MLP neurons of a small language model. Each row is named by its layer, matrix (gate and up: input weights; down: output weights) and neuron, and shows model dimensions 32-95. Each number is 128 + 24 x the weight over its row's rms, rounded and kept within 0 to 255. A neuron's up and down rows have the sign that makes its largest values positive.
After each neuron's rows, "fires after" lists the tokens most often just before its 100 highest values on Wikipedia text that the model never trained on.

L7.gate547 [139 124 176 142 129 120 160 139 161 108 147 195 170 120 126 136 119 117 137 123 134 109 134 103 120 147 105 142 124  98 115 105 175 160 114 167 111 191 163  91 122 141 125 135 119  96 130 158  77 133 129 103 116 134  95 197  70 120  85 148 110  81  79 122]
L7.up547 [120 142  90 114 159 144 149  89 138 106 136 108  90 141 124 161 104 120  76 102 117 119 146 172 145  77 111  87 130 125 112 114 134 114 113 141  91 104 105 138 129  91  91 141 108 132 131 164  70 116 163  86 132 151 167 143 128 144 146 128 160 158 134 117]
L7.down547 [112 116 131 103 158  91 125 114 139 163 120 128 112 145 118 127 116 105 148 137 127  98 137 123 115 132 120 104 125 104 119 146 207 160 160  85 128 163  97  83 137 120 119 144  99 109 100 119 116 114 142 161 129 139 130 164 132 139 124 169 133  88 113 157]
fires after: " a", "|", " an", " A"

L7.gate65 [192 136 141 120  88 153 146 119 114 148 133 138 151 117 136 143  91 141 113 124 137 126 139 153 147 143 134 149 130 150 109 175 134 173 162 116 156 132 120 160 137 115 125 140  74 133 145 100 126 104 107 114  69 133  83 145 129 121 135 144 129  84 155 155]
L7.up65 [134 131 106 128 137 148 113 135  98 103 126 140 106 141 138 118 121 105 105  95  90 105 131  89 122 122 111 161  92 146 149 150 141 145 166 133 164 144 128  96 134 154 118 102 152 122 110 150 142 113 119 138  99 144 115 130 142 148  88 130 115 132 124 108]
L7.down65 [138 212 147 114 141 138 129 139 146  90  90 139 120 102 107 114  93 139 157 155 153 158 117 121 138 115 111 107 143 153 132 142 121 108 133 157  90 130 128  94 187 136 134 138  83 149  99 105 131 168 135 102 150 138 116 166 127 144 132 137  98 104 136 116]
fires after: " |", "\n", ";"

L6.gate531 [160 112 125 171 136 124 152 110 135 137 148 211 132  99  94 140 138 113 111 131 172 126 112 130 170 114 131 131 137 100 121 126 108 123 143  81 110 168 107 111 140 115 133  64 120 122 165 139  93 129  78 110 148 161 133 154 112 156 130 149  93 103 140 113]
L6.up531 [134 161 125 167 137 115 136 116 124 174 124 125 138 131 149 147 145 107 144 141 196 125 104 127 156 165 109 109 117 112 141 176 126 140 121 120 109 165 132 150 116 126  95 141 158 140 125 175 106 126 170  86 104 164 187 112  86 126 139 166  81 125 125 124]
L6.down531 [131 158  69 109 100 114 133  96 174 149 128 114 150 107 155 167 136 118 138 104 110 131  67 128 125 131 135 129 120 130 129  95 135 146 120 104 103 145 128 120 147 127 143 180 122 129 171 124 173 121  99  93  89 109 103 126 113 128 122 154 124 137  61 119]
fires after: " a", " the", " A"

L10.gate640 [154  96 105 132 123 151 119 118 118  99 152 161 134 175 137 163 113 110 105 100 130 134 125 127 169 108 161 144 137 101 140  81 127 156 142 115 175 109 106 128 124 101 106 131 127 126 159 107 125 168 130 138 183 104 122  72 122 125 139  90 137 164 133 137]
L10.up640 [ 88 119 167 116 100 132 169 143 133 117 147 104 127 127 138  95 101 141 116 101 144 154 123  95 112 134 142 130 145 105  95  92 121  91 161 144 138 153 146 106 162 115 131 156 131 105 113 129 198 161 126 119 168 133 124  54 134 127 146 100 150 129 145  77]
L10.down640 [165  95 134 129 156  97 131 119 159  74 104 166 115 103 143 131  94  87 126 130 137 116 129 148 127 193 136  69 167 128 151 112 114 109 100 127 154 138 131 168 151 170  75 115 140 132 173 159 101 141 112 128 120 116  93 123 127 153 136  96 108 162  78  97]
fires after: " P", " S", " s", " B", " b", " p"

L6.gate876 [151 141 164 136 139 107 161 165 109 156 170 147 129 122  59 160 134 103 122 107 156 109 163 129 179  91 137 153 177 110  99 104  79 154 113 133 140 145 118 127 108 124 106 101 107 122 160 125  88 140 150 140 161 121 129 124 164  61 102  98 120 157 155 174]
L6.up876 [110 200 131 109 103 130 141 177  93 146 115  86 120 128 119  93 140 107 157 114 168 104 192 136 158 110 123 104 145 126  91 175 162 126 131 160 152 158  88 148 139 112 104 114 154  97 144 105 127 121 128  94 133 130 180 123 125  96 133 137 101 150 138 128]
L6.down876 [136 193 132 145 125 160 107 129 163 116 159 112 120 108 145  93 123 127 120 134  99 147 156 133 141 167  88  87  99 137 123 129 135 115 164 147 119 101 131 131 138 127 115 121 147  98 141 137 147 100  87  97  74  67 119 156 121 153 152 122 112 141 126  92]
fires after: " the", " a", "\n", " was"

L7.gate766 [104  98 129 118 148 105 140  98 158 103 158 149 146 159 107 172 134 125 101  90 153 128 125 142  93 127 135  98 125 153  94 128 141 150 149 129 153 174 119 118 161 143 112  82 131 145 144 136 173 110 121 102 144 117 146 149 130 129  98 124  98 110  97 152]
L7.up766 [111 156 129 153 132 148 131 103 155 118 156 139 100 149 146 115 122 117 148 155 125 129 144 126 117  99 150  98 130 131 111 159 131 184 110 140 143 179 175 113 133 125  96 105 139 144  97  93 167 118 118 148 116  99 176 116 144 130 110 118 103  85 102  95]
L7.down766 [115 182 128 138  86 151  88 143 149 153 120 144 169 121 163  89 143 116 156 139  73 115  96 100 107 134 113 101 126 104 102 160 143 144 133 130  99 117 132 119 122 131 116 132 153 128 102 141 121 132 175 173 132 120 133 134 144 160 157 106 153 127 121 118]
fires after: "\n", "=", " record", " Open", " |"

L10.gate365 [127 108 130 108 152 157 139 115 153 153 111 106 124 100 118 158 210 125 155  76 138 129  99 116 145 153 111 136 113 143  78  65 130  69 128 119 197 162 176 158 123 106  82 102 170  90 146 108 131 132 132 116 149 128  76 107 156  89  93 139 133 126 163 146]
L10.up365 [172 138 159 122 158 154 117 108 148 104 129 129 183 137  96 137 105 136 129 141 127 127 126 122 119 133 142 116  96 116 127 125 151 113 131  98 153 119 167 127  97  94  84 112 171 123 125 144 142 144  97 122 147 103 133 107 125  86 112 136 147 101 120  77]
L10.down365 [133 186 112 131  73 138 136 106 133 110 110  96 123 137  94 125 123  89 138 121 154 125 158 118  95  82 144  91 174 143 111 135 159 152 127 135 100 170 111 141 102 126 140 132 131 170 119 109 123 159 117 136 108 124 148 150 117 139 118 151 191 124 117 122]
fires after: " P", " V", "\n", "av", " v", "P"

L3.gate268 [143 117  74 153 146 111  98 165 110 100 146 126 125 108 138 131 117 112  95 109 144 127 112 145 146 141  99 178 111 135 168 129 156 134 107 106 137 152 144 133  81 161 145 128  99 125 151 126 130 124 178 124 119 128 164 135 149  95 107 114 147 120 167  78]
L3.up268 [150 156 124 154 162  82 106 152 117 107 127 113 139 101 114 129 166 107 123  91 161 116 153 146 117 126  83 173  92 117 157 147 134 162 109 155 126 129 146 122 162 143 154 130 139 121 138  80  87  97 140 113 137 142 126 141 137  97 118 131 107 101 147 104]
L3.down268 [129 255 117 100 136 175 138 123 121 130 129 141 111 130 148 134 168 139 133 146 130 124 143 150 134 113 117 117 140 131  82 156 124 161 137 152 111 121 131 155 167 114 148 128 152 131 129 111 151 129 139 154 183 155 120 136 102 116 152 155 122 135 104 121]
fires after: " |", ";", "C", " D", " pol"

L7.gate572 [125 116  92 141 113 103 141 141 131 117 133 131 109 119 142 109 129 113 136 136 173 116 123 102 115 136 124 124 123 147 176 131 118 104 167 175 121 133 101 126 170 136 129 111 116 120 142 170 109 112 103 150 132 165 180 104 110 129 113 122 125 173 175 111]
L7.up572 [159 129 130  89 123 111 141 140  93 116 159 148 162 105 154 129 138 125 124 130 122 151 124 100 139 153 176 113  99 155 179 122  88 140  90 117 162 177  80 158 141 151 109 124 143 136 133 173 127 135 156 113 131 157 151 161 108 123 131 146 106 115 165 115]
L7.down572 [108 117 127 145 138 118 137 131 121  97  93 117 125  98 133 130 116 118  75 118 145 157 134 139  97 154 126 152 128 182 133 179 145 135 131 103 116 136 143  89 112 150 113 102 122 130 135 115 146 157 136 125 121  95 159 148 141 127 115  81 116 111 126 116]
fires after: " the", "The", " The"

L6.gate915 [150 136 143 151 109 105 130 121 126 156 199 133 174  82 137 152  88 147 112 135 115  85 147  89 127 110 101  99 128 186 119 146 151 115  99 144 137  92 112 126 121 161  95  91 110 104  93 143  92 145 117 128  85 161 143 117  92 111 134 122 127 105 124 102]
L6.up915 [117 160 128 155 169 118  99 115 143 130 155 146 163 135 120 149 130 137 143 121 112 106 104 158 115 122  95  83 180 135 115 108 118 136  88 104 119 111 113 125 125 114  81 157 112 124 109 158 123 179 115 163 127 139 146 143  56 143 145 133 123 107 132 117]
L6.down915 [148 212 154 154 121  83 107 101  94 141 137 131  94 153 161 115 145  94 139 107 144 119 127 157 126 125 115  68 147 174 153 137 114 134 102  78 143 124 101 121 165 143 151 144 140  91 155 131 164 147 129 130 125 101 127 146 138 134 103  77 116 128  95 130]
fires after: " the", " a", " their", " his"

L7.gate88 [126 136 141  99 107 140 134 136 160 132 157 142 104  94  62 154 152 174 112 166 122 133 140 111 193 150 102 159 161 171 139 102 134 113  95 119 164 135 116 146 127 102 154 126 140 169 138 159 111 154 166 104 157 135 155 156 166 154 109 110 150 112 133 131]
L7.up88 [104 156 161 106 169 136 139 104 134 122 143 114  86 111  94 145 137 115 145 145 121 100 173 131 144 130 118 107  98 144 109 172 117 102 123 112 167 173 157 135 117 118 157 174 159 162 134 125 142 127 134  74 142 113  72 123 139 126 114 148 122 123 111 112]
L7.down88 [126 151 177 106 159 152  70 116 129 104 163 146 103 148 152 105 126 100 145 108 102 117 116 137 112 121 130 123  95 105  72 152 104 156 143 130 107 129 155 150  77 101 149 135 125 118 154 104 142 150 147 134 162 111 112 114 135 121 108 142 119 127 123 108]
fires after: "\n"

L7.gate706 [122 129 113 113 132 142 137 138 176 199 163 134 147 124 141 146 116 103 145 148 159  90 121 123 164 102  82  89 116 159 125 105 123 170 150 157 140 170  83 114 117 126 107 127 145 122 173 125 104 101 183 114 105 144 104 132 126 156 121 140 127 150 129 158]
L7.up706 [125 139 128 130 133  95 173 125 153 130 139  96 144 147 149  91 114 129 171 117  82 142 111 125 145 161  86 136 122 133 106 101 117 103  78 114 132 136 156 113 101 117 112 162 168 108 145 151 128 139 180 111 106 133 157 117 108 130 168 102 174  58 118 122]
L7.down706 [137  45 143 170 124 136 160 116  99 129 117 148 125 130 104 186 144 153  94 131 134  94 166 151 176 148 142 161 131 141 134 123  65 129 124  89 164 136 154 113 145 117 151 151 112 135 120 114 113 116 171 114 111 111 130 136 126 114 126 116  81  78 164 100]
fires after: " the", " his", "|", " her", " In", " their"

L6.gate416 [124 100 113 165 111 110 133 133 127 164 141 124 121 115 126 174 131 110 110 126  98 162 111 129 109 107 105  93 153 155 103 137 124 167  97 129  93 114 118 129 137 210 108 136 139 139 142 153 146  83 158 114 147 160 124 130 120  91  99 109 151 154 117  65]
L6.up416 [140 103 135 143 143 161 123 106 112 143 142 131 152  93 123 131 149  92 126  99 115 165 165  72 136 161 138 139 167 155 139 184 124 163 120 166 138 133 101 133 109 185 106 157 105  66 167 136 101 149 103 118 120 140 180 170  98 141 142 119 126 126 109 137]
L6.down416 [149 140 140 153 141 105 167  92 108 143 138 122 116 124 144 153 107 120 161 128 124 175  98 127  91 128 168 137 148 140 107 109 142 143  83 175 111 138 114 147 103 189  96 123 132 135 151 134 118 169 108 122 114 144 171 173 120 144 136 139 110 135 145 153]
fires after: " a", " the", " his", " The", " an"

L10.gate124 [110 110 152 128 172  82 151 136 129 105 129 143 109 119 118 138 158 123 157 125 142 122 113 126 144 135 166 120 135 154 109 112 106 198 121 165 103 130 123 102 107 181 113 136 119 180 100 124 154 143 106 149 130 129 131 107 125 101 141 134 128 140 145 138]
L10.up124 [ 94 117 136  97 116 100 108  83 103 111 141  84 114 156 119 149 101 168 104 142 130 103 126 139 123 115 117 150 115  85 111 149 148 105 139 107  96 156 137  98 120 135 105 127 151 113 135 166 125 109 116 156 155 123 134 141 110 117 129  79 152 123 124 149]
L10.down124 [166 144 128 162 120  81 161 140 115 107 114 121 117  75 127 121 107 128 129  91 110  94 145 151 160 164 148 116 158 155 157 121 110 135 155 162 133  72 113 132 135 145 144 109  87 106 128 127 144 165 150 172 134 122 130 140 157 148 136  73 167  94 106 153]
fires after: " m", " M", " b", " H", " K", " S"

L6.gate912 [ 93 114 143 151  81  82 103 132  92 127 174 117 107 141 149 164 129 138 127 117 129 112 157 135  89 122 114 117 121 138 108 135 104 156 117 127 120 149 101  79 115 103 106 124 141  79 112 117 126 109 141 109 126 145 181 127 127 108 182 140  97 110 132 125]
L6.up912 [120 131  98 126 103 110 141 150  90 140 138 139  93 142 153 130 131 130 127 126 108 138 104 125 153 142  89 100 136 125 117  96 102 160 151 110 129 179 101 119  89 144 156 154 206 121 117 118 125 102 166 100 127 131  84 115 130 136 128 114  98  85 137  95]
L6.down912 [125 148 154 146 141 116 103 128 130 161 122 125 136 127 111 124 129 169 126 136 142  82 162 146 144 156  93 161 138 138 113 107  98 102 191 125 159 131 103 113 161  52 114 108 115 109 112 120 133 115 150 120 136 172 182 146 133 132 140 165 102 112 142 163]
fires after: " the", "agon"